{
  "n_head": 2,
  "norm": "layernorm",
  "qk_norm": false,
  "init_std_up": 0.0388,
  "lr_mult_o": 2.0,
  "lr_head": 0.00434,
  "decay_fraction": 0.856,
  "final_lr_fraction": 0.02,
  "batch_tokens": [8192, 16384, 32768]
}
MLP neurons of a small language model. Each row is named by its layer, matrix (up: input weights) and neuron, and shows model dimensions 0-191. Each number is 500 + 25 x the weight over its row's rms, rounded and kept within 0 to 999. Numbers have three digits each.
After each neuron's rows, "fires after" lists the tokens most often just before its 100 highest values on Wikipedia text that the model never trained on.

L3.up88:475491499520449488557457524490467471476521505502503538520515471487487494487492531504500534499488519513514524488503448502465495514539447531530495502465534522480474508489515545493479501485464482498478505497492513501536444506505497461511511506470509495497517492510489519516490503537521482550562456478482476458487552556554459539444504501481529511485525507483516497462509523480500528483512511498497562511509532523489511472526519505513526500514452485509494510495515516489505504512497437482499483516483492546462474489474464515487492486481478504508535438493505490492532545510503453490
fires after: "R", "W", "H", "D", "T", "C"

L2.up11:496532500537512480475464490547484509500490546490484490505523508512480516525498488508537525510501478549495489485531512506456473554507527517530524548534509504477476496485487499445492479491476490494513503484451525468475485488499490502469520534530489497488500457433493609504510523474477500484461504544484489468539499536501485483500500519455541487497535514518524512530514469508489496494562502466456490487506507530500506515486503477510486512487482556522503512509446538495470522523497507479507486504501491524513475504544491501483479473491525476516515459502520459458510485496514504446
fires after: " to", " between", " in", ",", " of", " with"

L2.up735:488546511486492508539453483493481497532534577534508503514525538524482521483486471473499468522494515487511457537493515475510467510491493472508463521478525497450509468486483464458537503503506511491497477446492500502534468502553462489524516496533508478511514509539493467502512508493554495505495490511486481502498488532491493528529529480529485461486477527513486473502468496534493502518507514545496455510511522536475507559482481516527478513466470551546432473503531459562522516544507502471465490493495499491467504516515510480487509516527524469493517488478470511497484511511528506464
fires after: "\n", ")"

L3.up260:548491458496470508493513499439434512498507554536517487501523544502484488512467431507483496500525516440559514508520520496475525504526462509492484503488495514471505505485470508482528487516454526520452519497535501551524534515490494474502468528498504507525483498531492468533546495472495509526516512477495478484474472477517502489551521489502488499446515457477537545479459501534472517519516492514485489493509494467490488484476471506548488455472498536459522445530512480506504485513492525503508507476496477535546536471512521509535507491488522523471533508505515494528507485502485523509
fires after: " (", "-", " \"", " in", " died"

L2.up255:496507451481476477493518448477484508485518498505486511503485513493496501441522523496529486523537514491542473463493507477506491519486486464514541489486464477496489496507488474520510490467501507549481556510480496490520492537524498520508525479461541503428460504510529541531498487508463460546515524505501512514467495479517499479547498489496499449521483464472488487492522455513516490492472505567484569514509536517490539512474462523468464516529517446499533542534484503499506490515492517535518525509470511484468528472498513486470491513503508503470509541514528505493445497516541522484
fires after: "-", "2", "|", "==", "W"

L3.up161:454495495494492534483508520523455517489496519499513547506555480542540500506479480529532474493523488490530495537488547506498469468558467503525464544470486478503478499484492499483550477497503515517470505511510480517500511532486469451503509517509457504493531474458510508525475482438549485503474521462497489461497448560508430474539538475497517525507516504487491501503501474478513436504536519524508508495512469474512511478478524523510484462532516515482512459454485487464515480506514516501469500514504527520524462495509518546477500509483526502524486491509534478504533482519467497494
fires after: " (", " \"", "-", "/"

L2.up499:490492493502528488465500478543508461494464561511504533500478492501498470530450474515488501507486483503469484468493512525456490512511487463519494458493522447450471551506474471530512489475500520526530499509516497506500461534539516504540548480498513496571509503472491537493525493506507493498480490518524522492515541465516497546500530510544493467503495535523519530468524547501493503534525481512452498488488536512503548500465512520495487558502516505465468468457509498495525485533490522484470499524480520477511489500470512465495542495493530478482520438471469490480459498495526536497
fires after: "\n", " well", " known"

L2.up325:488528521460503510513508492490489505506519500530529520467547515528488543474500478477486516479507515490458491523519537503509443535508504499516468528517454513512465504478474470541518477496468486482525514514511515485494504512511486479490496451545527431486509505476489490494508560484503480485530499512528476480476501484562478481526504464488517474474491501472506540495494492505508497510481503482442510501507497506535499524485492475543485513488488520492468519519510498520508479495478496519529503524555534569483493438473488502544481451540466530461501492484510498530460515418533519480
fires after: " (", "\n", "===", "==", " \""

L2.up124:528470517482468497543482477481492491565500525526473491480482517470480496445527494460452524536551455488520497483496469481534473523451482505489534482492466485530521453502484522476513491525523505493493521497503514458474518518482490475533547493465533514486464490474510496521503474513485512534519482480542480524492527509529502541484525516504515503488489501502484491503521481517535475474517551511466496525579515516473483477472482502510509493470523480500490492504494485549500457506521515506462497460465505481499511512464501530459524505514495444471515523503532513481510536549537525541
fires after: "-", " •", " |", "W"

L3.up7:448486510498534553463490494483493467525492572511504496494491492502518486488477439476522507513501483497489474493488470455522473503477523473520513528487470473495527507522520506497520496466507532475553501480509450486489486513542447527511503455525481488518485508471485530487521465483535473490519504517539499487492507481534528555497494492534516483482520493481479553463489472482521518536482495498490472500520502518475508476507527510533462488500534475514470514529515493521566481524486496498498517498537575525559493521453518467503511473469536494461525465490484486511511496481496536493
fires after: "\n"

L3.up683:452498503505475460508506517519482441526524486540517492459533490482495484498511496447500452471479463488464532467470490551529530530497490522522456479465509493488503517476492518541472496446538509478482488513508544495493500503533465477466544515502524487538509495489473495495518497514478527515472524487501490499510479500514501526488493478508524540517538509538464464531491527478548508538513451474520545501511531517513506494500501528493508472492507513523537480548519522465516509494485504481508465486508463490503511476495437510575473526499482472542505526473532489506545522502487515526
fires after: " R", "R", "0", "H", " H", " St"

L2.up86:495514510511478500463481474490494506525485489522455494480524491504512491532492499520505496530487502450476503440480503485463458493510511474505496562541510527509488440460505499502492526486466509489502525467451547494532486506507482484502559491527507492484531487474517543493455490468527518464479509484506536498520456518491430540500503473468518460487516506444525514497527482490499485527484546497461527474544530542493485525488559480540488509520457490522489493523486490513496502462501531483495488530499531491534481484562499511482516490524501513467535488540500477509494499521464508494
fires after: " in", " the", " on"

L2.up745:506532473510501457520509482469510477468508492526506528500531487498517531462520428512528497509465486495531485464455467447541514476481487499510506467492474521516497475503478481498484464544525507514498491492497511487467500514456512472521532490587502489501512478456487487478514496536512516540527474518513538498482506462532500498508482551483528458531500484514505500471472505532535520521499500522472479497493507513448517517482506488498522509543492487500500511532474508443516476509504577481514522514478481470546506535533446524553520502500508463472488509511496465470518495514494522480
fires after: "-", "0", "9", "1", " |"